Part of a small language model's weights.
Size: 10 layers, width 512, MLP 2048 ReLU, vocabulary 8192.
Architecture: learned positions, tied embeddings.
Training: a variant of Adam for these matrices, 901M tokens.
MLP neurons of a small language model. Each row is named by its layer, matrix (up: input weights) and neuron, and shows model dimensions 352-447. Each number is 128 + 32 x the weight over its row's rms, rounded and kept within 0 to 255. Numbers have three digits each.
Before each neuron's rows, "fires in" lists the words (lower case) most often at its 100 highest values on Wikipedia text that the model never trained on. A number after a token or word is its count.

fires in: "role" 18, "place" 11, "debut" 10, "part" 7, "position" 7, "a" 7
L4.up45:124099138125118112122104120055145114119096141149104156149122114140139146145161140133152145158150110108179139254156165150121183160139142120093126101132160145105139098126074166106152112133165133156138186164156159138129115071069180162078156125112104091091103115175132127180084132107161154127

fires in: "one" 17, "two" 17, "three" 10, "several" 6, "any" 5
L4.up1273:098189149147172113131075096126171085117137135114114097148060122139136130156124171125133122155140081133170144176139199121089130183185122162146173133142155180118129174072119146164112185134137113152162099187148036076125131070174148160151128136129142084099131110068061146109085165113106104134

fires in: "where" 17, "such" 14, "as" 9, "a" 6, "an" 4
L4.up1347:167133055119117144155150141056160160123129143159109168127087101123178100116112095203101097181179179155127116155122195165086167084140110119125106105168167183137190086106095202110160138093104168089176116199142116112132133098072130185109131141153117101089149102144138088148099178105096061076

fires in: "own" 14, "place" 13, "form" 12, "forms" 6, "create" 6, "use" 5
L3.up898:126188138132159172095123172162141154161118103193111135100091145148117123130157197068147112118155152197110138107141152146123148098124124092149140061075131134085179143112175147124216128090142139178164103085136122163145176079133140146129090123122119149133135145152171128076143148189161090109

fires in: "john" 17, "father" 10, "david" 9, "master" 9, "william" 6, "son" 6
L3.up824:101099153149158157112155123175113102126090083145114173115096134089175139094120091143088134092116151090132151075160129128105152156141146168156123082120129146144178085139090166123154128081042122119108090148155104155137190112086127124149166118153110182170158163121157145093131146148137083109

fires in: "place" 18, "way" 15, "different" 8, "means" 6, "form" 6, "area" 4
L4.up441:065136142161160131133144109100147163160081165123103104100077118137144126151123131161109114120149102127168115110120160118125171167101146084138074124092166120162149096118081112151140094121089148147078108051169135154161149107095152125147149130153069167129037111144174071098131154199183122068

fires in: "a" 87
L4.up1014:125184128135184188127191130099179205099159134123105117163111149126104145091130199140103104083138127082193082135100109156100152132093125154101173087134133158128139155118097163139131149160088115159162070202124125143120129047127160199095081135179090144131126119114118091143095106121119117077

fires in: "of" 30, "in" 14, "at" 9, "was" 4
L4.up997:116141102137150088140124118183148113168119134225121170114123163133134103137123123087133132136158191148154071147113109112125131161102114165114085145165095041090153136137169149157095158154113160156100141102138126171132134100122115138102128118116127171181108106094178146128130117093133117162

fires in: "work" 26, "part" 9, "worked" 8, "works" 6, "with" 6, "working" 4
L4.up1412:167155147121134133138207102139133126131101129171116120055125151128062105106100149121165135153159180119130147158141145130101122156155105102109170086115147099124228213168127165123151165074119169173203086144148155113119125056111127146075174171155132152090067130163112147135108164153137107181

fires in: "not" 30, "a" 9, "more" 6, "no" 5
L4.up232:131176134164139005108161103120083098152155111072114064122153189157130118134162120145094104072153102036137145101146146144075132175107094167147158139151117137104105143097060143132084172088121175120186085174158096108131073117141126182103115177120122095076071099098163116135083154161137131124

fires in: "before" 14, "following" 12, "to" 12, "after" 9, "by" 7, "during" 7
L3.up1634:092133133157149124105153203082142162104130117194118168121096169121132146123160125089069112096190158146144096187108131131076146160158085158133088161133173063140175142104122156134089110104143186047170148100184176157133101112088088114077096129175166161153130095056175115078119127110079093087

fires in: "2024" 17, "february" 12, "january" 6, "2022" 5, "november" 5, "2001" 5
L3.up1798:118109141111143124100154135255131115124143152111116172147117135092059131142118120137168054114122180098131079130123143123150145113157192152145082067126144109159116104195178183143105145145059173142107142078133130148134148052027109166115151153102127173109063095190127124106086126128134147136

fires in: "it" 80, "up" 5
L4.up1667:082114161208128110143111109130112120149146139203120085143090130152096188165133100139082114166139086102152164176114091119091150129137150131139122181157093065086054048115123152120044126072115160145132187176123155171164164138136097161128128081124071088149162136078125183167087121118067094127

fires in: "the" 46, "these" 13, "both" 9, "this" 9, "also" 7, "used" 7
L3.up556:095169132177095202103091028083122162081112168112117161142140088078130136095126145099102117106122107207150086128176105155147157183147199152124154193160150090156150139174131170164082128114149136114086188097100166174163149101102132138134136132129078147128195122104166135165126146083179165160

fires in: "was" 33, "born" 27, "has" 6, "grew" 4
L3.up1551:119114232155194175095124177130144168186120112146132205152136151057109150109115093106093143134121126126161159103115162111128138188113127108087073106146102184150113064162137104127099173109114120175174108121089191114133077138086124139108107148140178176123078122104116143115167089138124110151

fires in: "during" 29, "since" 10, "until" 8, "january" 6, "throughout" 5, "following" 4
L4.up1563:133160117129156157137099088153183114166102195109116164154101138131131152168150150126072093133102158174148113131093168139086158133160088143159133176119166150147138158102138119113089165096144173156124170115203193126128127102144107145118103142141164165117155142066079070127125124105085087102

fires in: "of" 99
L3.up542:143173084138100153095177062125131139167109126110117139169121131147179144069080091131110117105114167105172098095083095127100139164148175114190161179110123154177158092151078139155158143114107178072124180138133202150160098100102115104150068124132057163104135104179113162124136162087154140139

fires in: "from" 93
L3.up1218:053141075128154168101085085104132083148128122172128194119052172126137154142107141127113111116158060156129092115195110121173095094114138172042126154171096086099155066131133123160125120126111130087150153120152044178170194157134137140103113141152141144121142125127110159165117119047133099144

fires in: "over" 18, "which" 15, "more" 8, "where" 8, "who" 7
L3.up720:157152180137156163112135108176104200112089151148117163068103162193076131094155127115152068131136126115131145161120123149122129138118164147079103150125158137211141114154026155174084132097084151150066158170111163087190102133044145114094135092116165119164142148109105156129169115084125135152

fires in: "the" 78, "a" 8, "his" 6, "their" 4
L4.up536:078101124137061151102153115127160158142116146129115097112159115094082138107106137139093136139149088190149086090152135131124169099126130153121063175151108123172101123151154209114075121114105191077060164151090188171125161082082153108128111183121103172066138090135082119145141127151092145116

fires in: "or" 48, "and" 10, "of" 7
L3.up1033:115104089141166208108116112139164157129117126132123135121165095106172135113131086124163098112087106153133094129127187136116148172164147116159175128143124138185107122117098168156182114071128137124091158114163126153152195126080144138109106125136121092158092152100185107123163121068166125163

fires in: "the" 44, "of" 29, "all" 9
L3.up1920:109158152123175157136195064158107107102142159147117080122114131163141101116113064128104096108113069083141136106154102136134110143151127143115122118143149098134135075121157140132113150106146180119161114111200152129168172064058123150079101110082121057140079121179092118120127126118130096181

fires in: "have" 29, "had" 25, "a" 14, "has" 13, "1" 12
L3.up870:160158172102118139104136126136119085133112162092128132136072154150042158115105189138184104165138123091137121167138162110120155141084116136106122154151154135170085121123079098129140165140107063163133177112132140099135183071165116113175108159121186119149183123106132142140129146189125131058

fires in: "a" 47, "an" 17, "vol" 5, "population" 5
L4.up725:098135098158152091100142111091088100178146093144129160191150139156137176102120129096148111089141140203168159151143134148105106138134139132187119105153100126093078146141114142096149147119143135152071019115066104075150138083075107169168130157155121121061063129157128121123144129134131144070

fires in: "school" 43, "championship" 6, "schools" 5, "temple" 5, "country" 4
L3.up1364:112127130152168170141137129166137143120096147116131095118098124160132144157141133083170109173141179107132104154178137084153062130110134122164128150119111127073127050133130095156135135076090165111164111101142139111203126067120110193124119128097143139098098138106187138136061135172085081071

fires in: "and" 49, "or" 8
L3.up1093:161124103106220119077099095173074097138104081134131141121066180138098136128093101100178144096134125095129145196079061155097129177133175150146165099141113151116115139100106149150173097119123162116105172126103169150177190141115142110137135122172104132083111094139100147130175145110136145048

fires in: "can" 35, "may" 16, "also" 12, "or" 8, "sometimes" 7, "cancellata" 6
L3.up1836:131143128171173155130156133106055152122119137124109153154101133082146099070111039139192081105148118162212105140113142123108161166161230112184066124118158102139117080041081143140151124126141167145103140087145169139130094195062138090148097189143091127129144110110175054131109124098120090099

fires in: "a" 57, "an" 5, "per" 4
L3.up553:127162134133150134117127132169105158143115175142096145155179118148083132129145132160111037107150134087152131126192108158119170125117124147132058111111089163170076169095158124131137107127049111163125136107141091155115108082135173095193102197136120105132139098081168086198132131119111171092

fires in: "of" 57, "s" 19, "such" 4
L4.up1155:136113093130127150139127142108110125095100133150112124170095180157166167093103135255096089160129158156116125118149144154118116118101149053146112139101124071203097159178163178144158182155156168101099078141126144082129108042092165126089091113090165140100157152087030107106154148119142111160

fires in: "of" 44, "president" 10, "chairman" 9, "lord" 4, "bishop" 4
L3.up658:125120148171130136120110092150103102085109164149106130067086139055155149110102033107134112132155077144113088102165069124126130161141104140120175136169144088173138068137199175145114179155091165122161134123149117113151174101087140128152123130098116090175139120076173232167116122160116127150

fires in: "from" 36, "for" 33, "the" 9
L3.up1420:142158172145132089132118082160099111116127155153118124140078161109146143208116156184121102123147099157140119116214181120121106172116102156081111162139122114134161114076186142144138190120144118161204140135118098199111176133161138194104082129212136155153089132069153137103183088152058156166

fires in: "on" 19, "with" 15, "and" 15, "as" 9
L3.up681:138168116131131183088118091045147151071130116134108100157092113106129074086119133037077104133098137152139069090082159165121121175176132133167128154098164157143176165132153132125116106119147165086120128161127098121123088216179129154180063174195203160097170100095140101119132162157064154118

fires in: "the" 29, "university" 11, "young" 10, "harvard" 8, "year" 5
L3.up340:149130118132079131134161065152146161143094193059129163144142083081101158141121103103163087148134136201165099131109152129149093147135166139119096118117149135146130068153089128145095139091127165112145188093172102164150146109129153123135160098149069166112113127159177120146123102096149125184

fires in: "it" 32, "which" 22, "that" 14, "she" 14, "most" 8, "one" 6
L4.up876:112123148119127164110152093133116192151131154117118089110127139107073168089093090174133108150138170165140116120116126154131077080151078148080072124087161125139149132156142135170119112126076116087113145123138081204169171162137142124100122149141159144146188100115135164131104107089079109181

fires in: "an" 58, "either" 7, "any" 5
L3.up1291:071136135151073117166100133137119104092146211107101105140099182108130139150138101104201112121155154129136135186172204144088120147108126113126109168121129088102161141117120171141083183118145111147172126123101100149129116073122152124142090164159120113148199111114116132162143162047150118072

fires in: "in" 42, "during" 4, "made" 4
L3.up509:066111121142090104121119122163145145200141152134115172147123194117122103129154160189172123165222119142129138121082124134159124080108112117133108155098095164135068142140098130148130146091064076139151167124134100130144113148117067131111137103103097166128150123190155162157105139105153139101

fires in: "more" 61, "very" 7, "less" 5, "rather" 4
L3.up1045:140169140136171182144137203178163125107107161116111107120155168115096141102176053099092124064138117096115149091119106146117100154152132150129100111076161095167127139077132142177176121111069185079108105127161137159170085114165123106090127149128071140128091118089165096130096132113127103103

fires in: "a" 25, "were" 11, "the" 7, "also" 7, "been" 5, "one" 5
L4.up1436:138183206135157084105172085114112138093136116088119121148116106151142197147145179133080094112128155076206093147080129134126126146179100079131154132104135105141166107128112120157065133117136180137173099109119131165161144111180144186122143161148162121107093112093104097088070162180124115072

fires in: "who" 22, "for" 14, "father" 8, "from" 4, "in" 4, "owner" 4
L3.up1993:118141116180131141155120117210206120121105150157121101097114189173178144091132082111097124190151131128156136158210124174168096112158082183108083105124113103140098132171115133136151178098078088093138119105116066163156173096108142112110128106115154134202124074116168172118120137072121101169

fires in: "1" 69, "first" 11, "public" 6
L4.up334:096203142150114140092132136139086118126088105151118174148134124139121164153149120143091132085098122075120096190175116124070104105142074150147107084143163127126125169189102155128092149085176037176182138172145106047146142091072113161105124193115152135105150106156142147195122129148113144115

fires in: "work" 23, "career" 15, "works" 10, "worked" 6, "both" 6, "youth" 4
L3.up1413:197112180172191146120162095142145190118138126151120131110136150104097089120123113075108101168157146146109128137131139157091111135148189140131114169112103098181182104126075122109141185090117125103103129112112095109173079090103123108129169126158167180151165117125079117097047073140145126167

fires in: "of" 31, "de" 12, "director" 10, "founded" 5
L4.up1608:133113085106160123114169122067070119129147149172113140111102102095148144096139143142120094127153107095136119179141090130154160132183133098206139118105152115157168191119131185134176170085255141143149108181122138104170222140045139170104134148138125148113112103202145108157126112132101114115

fires in: "1" 21, "2" 12, "3" 11, "hold" 8, "total" 8, "votes" 7
L3.up535:072141149139150149152130148119178150140117146088112116112098182054078136085187089131098090134121084167151115122078135107097122170141174089122125141152182140090168125138104147151140182145126177191119151166177114188191176106120171163117086105157099154132099120124152135150112182143056102121

fires in: "that" 46, "which" 9, "who" 7
L3.up1684:092081143169122094134116107116171129076089151142103127136092070148097132167127076116131071196164071179100127108126116150122161135090179106154060181109171167149128122118083102144210086123122093139087185143086125160134148171077177006119119165139055133148159124134084123126136134140126119195

fires in: "in" 49, "mi" 14, "site" 6, "m" 4
L3.up1983:094142107140117189114125110128163098148108149161106095142140143142196147102092128159158132155137180063137101171130082143123162151105145089102057145178129064157127116152110172117060115091100117171067146120128143160154136095132153095100113125114118184101130124145173111126129152142153117123

fires in: "has" 28, "had" 10, "population" 8, "education" 5, "statistics" 5
L4.up728:127103117074175104115122158160063169134105115075128235167135173125112148133102151058167102056137094138163077155150092138180098138064108078116076114107124186156171115156056110170125144089112149097120125144190166111178106085142140193093127156125168150115059055163091096146122107062144076129

fires in: "the" 25, "you" 12, "my" 10, "a" 10, "it" 8, "again" 5
L3.up425:142140102156133119163131143114147167148125151151102168162106112157124139172142210099143064139141130129160096192110155108122135143092119116094113155117135174128066161100111156168161148102117150195124179168115086146166094135095112127170108129160081166157196111076146074139115134082140093125

fires in: "of" 48, "to" 15, "his" 13, "the" 7, "in" 5
L4.up83:168176115130108142115142124145127124166119180159110173184135164107088124118102114115157075084140109070114127086163125114140162148103149157115132148077171100146083193125081163121120115110142121148121160140181090096139133085118096136048117144182117103121097131129124108185108134172229108158

fires in: "in" 17, "the" 15, "but" 10, "after" 6, "up" 4
L3.up1452:103117101140122179174079090129191111136117227122116101151157161139170133085139001119143128125128132104198149139158077159121152135154134164123127116161102084162123078088128112109183098119077121096114091103181113128135152061169163138114117083125045125104114108130154074156076164066111125111

fires in: "been" 16, "was" 16, "be" 8, "were" 8, "such" 5
L3.up1969:129132093120146184121027111121157121167101174154116132121066188154158180177103135070142163146144101173135146170178128149147110134152148133058143195182128089099114135212137140143187134116139171175147127094147169104123140119118127142080146118129118117084161113082152173131077185100141093051

fires in: "one" 22, "a" 10, "13" 7, "named" 7, "born" 6
L3.up1633:145157193140152166102164091144107129125107145095121099148173108099122136141143094091181124080110080158170094126065106116134104148141143085099118130160099114180082127144136102159103175108077167120202135116095078132152113121061123175170116123094145158103073143139152127155131098127108132154

fires in: "that" 95
L3.up1122:105115118101120133117074103118175144126084117141105106122116120137121096065117075116174110159176079134122085174139103156100211128166125149094106190159196161118093103138057110152139149116084101150180142135170096151109162131097131143117105140128139035197225142138144201122099167087170134083

fires in: "the" 50, "paul" 6, "michael" 4
L3.up810:071158147174098141144083085126153154106117154142099168105060127123171122131112073134168099129144102090163112141162142171160149171147123147127134135191075133182125134145134183158161158128175129076171145114171094166188108068161140159115161139087147163179185131139134119090114116096111139106

fires in: "the" 82, "therapy" 4
L4.up421:086165174210091137119106112063141101137129089114113161177125071190133143111129118089147146104171134096138114189131112140118097099120111143142089149099126163165099062118097148150149114122179159114145147157067128094170187072077129155165130158116141180158211152156131119117090135130090172158

fires in: "later" 35, "then" 22, "finally" 7, "again" 7, "eventually" 6, "ultimately" 6
L4.up795:094097139139112126097177135114145092119084210117081147149125082087135116167168183155046101144170127119147086168135106214140155131125165115120125119146127124167141096130084108123134137100104138095229140124155171097117084137160168173162139134120102158070118119089153081133107129101108064115

fires in: "to" 25, "that" 9, "yet" 6, "1" 6, "have" 5, "way" 5
L4.up18:103164113110125112121165134143101153131155198167105154142123115130067146185150139112159117111186100055146110102148118155120134115122082140171101111108155096113150122102110070169111126107173112185147106121139066063158085165101155098111087192133071088071131102065068051141154152115106066113

fires in: "the" 39, "a" 12, "aon" 4
L3.up982:086143124168088123107103085101145093171100130113122145189096158195131147181127126183172129170107103141130113176107167147103108138131074165092223138148171120181148105136141088118124125104164137115115159081136120085174164056132122146141130122102153155148230134111123123129107121099098189085

fires in: "made" 23, "released" 15, "published" 10, "produced" 6
L3.up682:186082117080148128133149132094099066164156124142124124123068158189116167125113172122200101230191166144160105155143094160111108101139163140194142145110120153121155117165058210108117102157146102110138125128096136091148190153103128121113137086153132147121136140148160144169116161111103136092

fires in: "by" 27, "with" 12, "of" 8, "des" 6
L3.up1578:112114065127147128105161151117161147170116086160109126138107110107098111101124114105124084165125138126137052136080135076104131165140118109168138232098129163127102109123118150128117137129129197120123165154107187134178121106076125119136105104188098190124091121073147146088132141118135145113

fires in: "the" 22, "he" 18, "she" 9, "it" 8
L4.up155:118128169151146150152205180141184150131101131145104096166092114093132135162108165076096128087136131081153094094132083146113096125151120192125093161114125144069135145102132119154088121114095220059135173117140169190126175169230151129141137164165118081090139120083164114106117124110101123134

fires in: "school" 27, "university" 13, "students" 6, "schools" 5
L4.up1466:097111070121133136098104148104065159111101170172111086133167094140140192113180192125132154122135180100158098081129127148184135118130104123155168100079130148059141170106070095139091117087143115158202124068144153119178115168143135152114112091103128181126174159168129114093096120112114105063

fires in: "the" 19, "following" 14, "next" 10, "last" 7, "than" 5
L4.up891:086182128123146168139114157148138131105137139117106081104138154125128140150114190182119121098137132138107149072085137123093199130116043138113099120188185147122146099155140158173136151172148072097187162153203120159107141111064111112186112163184094100145158161114137104143125153202110118159

fires in: "also" 43, "well" 26, "example" 5, "particularly" 4
L4.up1748:164148122179141122122135119151169080098116131158118136176114154113178153126122160080089073075135154138135137125106104166093174212198141136133096111146140173084191161098128122147165194094189165095136146138130136143172159122135131183082107189107065113057135085066157140113101114080106102103

fires in: "to" 50, "should" 5, "determine" 4
L3.up915:125157074158128134127141128143163103137150192196107175111135126125136166188187048098049100114179104143126122177165146112102166125145126093135102120145146070034084133076109073161163123125114157135104140091137075117142116115096157097141089140098138123113097123070149113170132134079112125116

fires in: "a" 52, "an" 9, "one" 6, "another" 4
L4.up1457:122187068123111120122126123121092137189121132095108135145107172187131116114113157191187126074126182157134164119110113131130155131102060177164144123216157151113142112108091188144193149151084094114079118145157137170152134105148140142155152166114128141113141162129095136168163167138128156174

fires in: "high" 16, "university" 13, "school" 12, "college" 6, "united" 4
L3.up1685:143104151146144134141117150162131064130116146118121219138119134112096101137120171056151131143173179127148121143190085134140142157157185151077132163164166142057100149092108106158093159108178076138166166140173079108128045200145162148189181163151169149042177109163185106150138129163118084126

fires in: "ft" 15, "m" 10, "light" 7, "interior" 7, "mi" 6, "lake" 5
L3.up223:112109048187141153128129117096098122169125127149108088143143152128152159102133135079136129096112122070172102149134070106121130143099087107120101144199114127135124109146053131168021074101119152157045144112137147132139135187137116038159157129121131152087128137117147036104132159142168126117

fires in: "s" 95
L4.up1787:123173043139118135132131127120134107165089128159123146160157156185095126140117116200153098100140179156174104147137129129163172116120142133171158110125124134171107165155088174134096170153145122133118115158134185142141132092124125120108102118148082162116139117139085111161121147152152129107

fires in: "with" 24, "as" 18, "at" 8, "in" 6
L4.up1332:083138086077099111065201119165122127139145127132119192131135154051137147062079093178141119128161155147188077140097134120145162161161127102099091120109161085132118132125079155134031107108119123124181141174057110109165174083132126093157074164088147142159139135065192129096158153136149127114

fires in: "first" 50, "second" 12, "third" 4
L3.up1141:114147107117163179116252112122100147071097154143122172172153061069142127163120155108131131079151142151150115143122143104116109119109121113118132112130142149085172079168115144178128175173112129125154152101151143166114149252089119097137130179150085146134152099198141128156117101120156108068

fires in: "l" 16, "w" 16, "pos" 7, "nation" 6, "pld" 4, "sw" 4
L4.up301:116171136215178087093129143138145177209130154137100101185116153157233150147130133125207099077123103062113103159201149105139116089164103078144109144150157069156070071127135079142149114118127185069143153094179147195104153123127152137148108121161178183070131153170116152112110145137111102178

fires in: "the" 82, "new" 4
L4.up1763:080138180155101124137085060133200143210132156136107120168156161157133169150111092130136130149139111154151137118177123149130154119117092085126144085139156098159116151160128183105124095087112119117091163092148163163169168107140133137166125154132053180150139103200117157152148136109124155110

fires in: "was" 33, "could" 7, "would" 7, "were" 5
L3.up1820:099123160132171167115103175127201132142131190083119127118150107174114117157126173071188139097110112153130110167149107170088196100127198074130093191146135117133149156115090165140170121142142162116080131085130226165118149209154132148072123135153100134117156116085126098089136157100143133112

fires in: "and" 68, "then" 5, "later" 4, "named" 4
L3.up66:171142163145087120139162150113111081102118133146119141129126135095122129117157121156104114137156168164125124149129148110133154156120185190121123067136136132190158107120121176133150161111097129152145145088159114121157183153148112116108111128110148077147133090108141116111124126040100097060

fires in: "but" 25, "however" 17, "or" 5, "means" 4, "found" 4, "though" 4
L3.up289:113144116104186106162121098139114099161099164191112102150095127158175117108121115131153139118176156129180155141171131169109125103106162141094171150182092104159123082128131145120233088121154134128099114133095146066110149175140134075091133119143104133069095118041211151081135138085088109114

fires in: "his" 13, "a" 12, "best" 12, "debut" 10, "her" 5
L4.up798:133111086102144117133135183073115130124121148116102094226123147142154136159167169154128128140147135107102157195127117099129194027136096150108117128164159150133131064090102196106176169125115125158120137072169175157131170152104153099144129155125132155076143201093106111209172103104145110099

fires in: "and" 56, "or" 15, "due" 5
L3.up1210:160199129127141151089107109124111116166075091196117115143112143155130147156094113142142114060096145145187123177185133158095127159124094109127167080122164123132156170122106110137173113140115124178145162116125153159146167132154167117152122138164101117154086112104139118166114119138119174112

fires in: "an" 90
L4.up1335:115163086132154138092141096134162097158131206077110119148136167148145138158153176115181103162141165076181100133138159131126161104141205107138119084102150136123180129122105187141082192144069128136125112092101141164131130092133151142122117142176135171074142124136139114122148126068123056114

fires in: "most" 20, "of" 19, "for" 9, "top" 5, "vice" 5
L4.up1129:090092170130152149096183133131136076113121134140113143097112097089143161127092048163140086139149112107149128124128075124125115108121120147109116130141170142104144097119111126104110155122165125109143133165091143141137169156052117095115159132142087100146115065234184147150090104156113177127

fires in: "to" 95
L4.up1164:132133049161122087101117169191117165157145086191118149065158127092107124131130072123064085088156154091143131194108120108086127121157112188127054112137162093120099146095130119146117145103186162153048162180095147164136166148129119105168117149181173147043133137102131145176152149088101122113

fires in: "school" 20, "university" 14, "medal" 9, "college" 5, "army" 5
L3.up331:224130145127118146101158132128141135077131127146129110130128127107055156166115154132153113120133154168109082174128134149120123125161124136114176077156160145093110142137137100146117177109147120096203141109142185134135128100112185132133136104076067168123139122171145126223104106141119120115

fires in: "father" 25, "home" 9, "mother" 9, "first" 8, "career" 7
L3.up409:118085145173084143137084147110154089075079152133090185160140165075156093223147114188132110076159156147129138128133080120089222127090084174074141085150126123129141175113087142146148125088085103124085146109178048164147141110125138125155104177142129129115145117138078134123142135111157154134

fires in: "republican" 14, "politician" 11, "father" 8, "chart" 7, "family" 5, "contract" 5
L3.up1998:082091150189142133158125144175145125133105147109112142045102192137124117099158090118071122123111127115118082168121106114137128174135119136075102096170138152152127110092127126140149198122059094112126129083197106132164127161146163172102125095124105121150148139095129141156147145071146108187

fires in: "the" 29, "in" 18, "his" 12, "her" 7, "by" 5
L4.up947:075158108107110161103130106156151159089163132154110118142097137090128136154073101126132132122118112137146142137134153138102110185121133106166092123100109117162100125140134172146128130138130152145151161107127161147133187060038127084121093176145128165122141112035077124068121144159084150038

fires in: "the" 46, "century" 11, "temple" 5
L3.up1924:082143065115139115133085123137142143147142207152115111116112120181132152121132110124112151155127144091184075193045133143092147164179095149154169074165140104019192133109116118151148103118079178129134098156103118144160121062130167126077132094107109145142153136094065092171047119087141132124

fires in: "series" 20, "production" 14, "details" 10, "career" 6, "history" 4
L4.up1737:139101078123168103092151066151111115183107095120122167161093169133098119118134069159133125192135151156102140127125136124099083142161059153133139175150116089074170089148118207145097143155107146190164150130105133111152123105102119151182101127115080139107090149153113116093106175166132116115

fires in: "with" 23, "and" 13, "also" 10, "through" 6, "each" 5, "includes" 4
L4.up1506:156147070119186189104126127126146152155165137109125103139131077036194127123159160121102115088138088135143130161106097130138117125158126142158150108177160122142144135082057121177165150129147162108131213122130135110124151134144144129180120137223086099072147167190137063138149129154137129132

fires in: "with" 84, "new" 8
L3.up1050:190116079117096099087119137142134141133098094174124158118108118131139111113120183161093104193158143208121103120151143112111136145163153169198108130105115131132120141111191152111135165070139190161196105086117086110161163109099136123129143091164135173142069130109194112111103094168130138142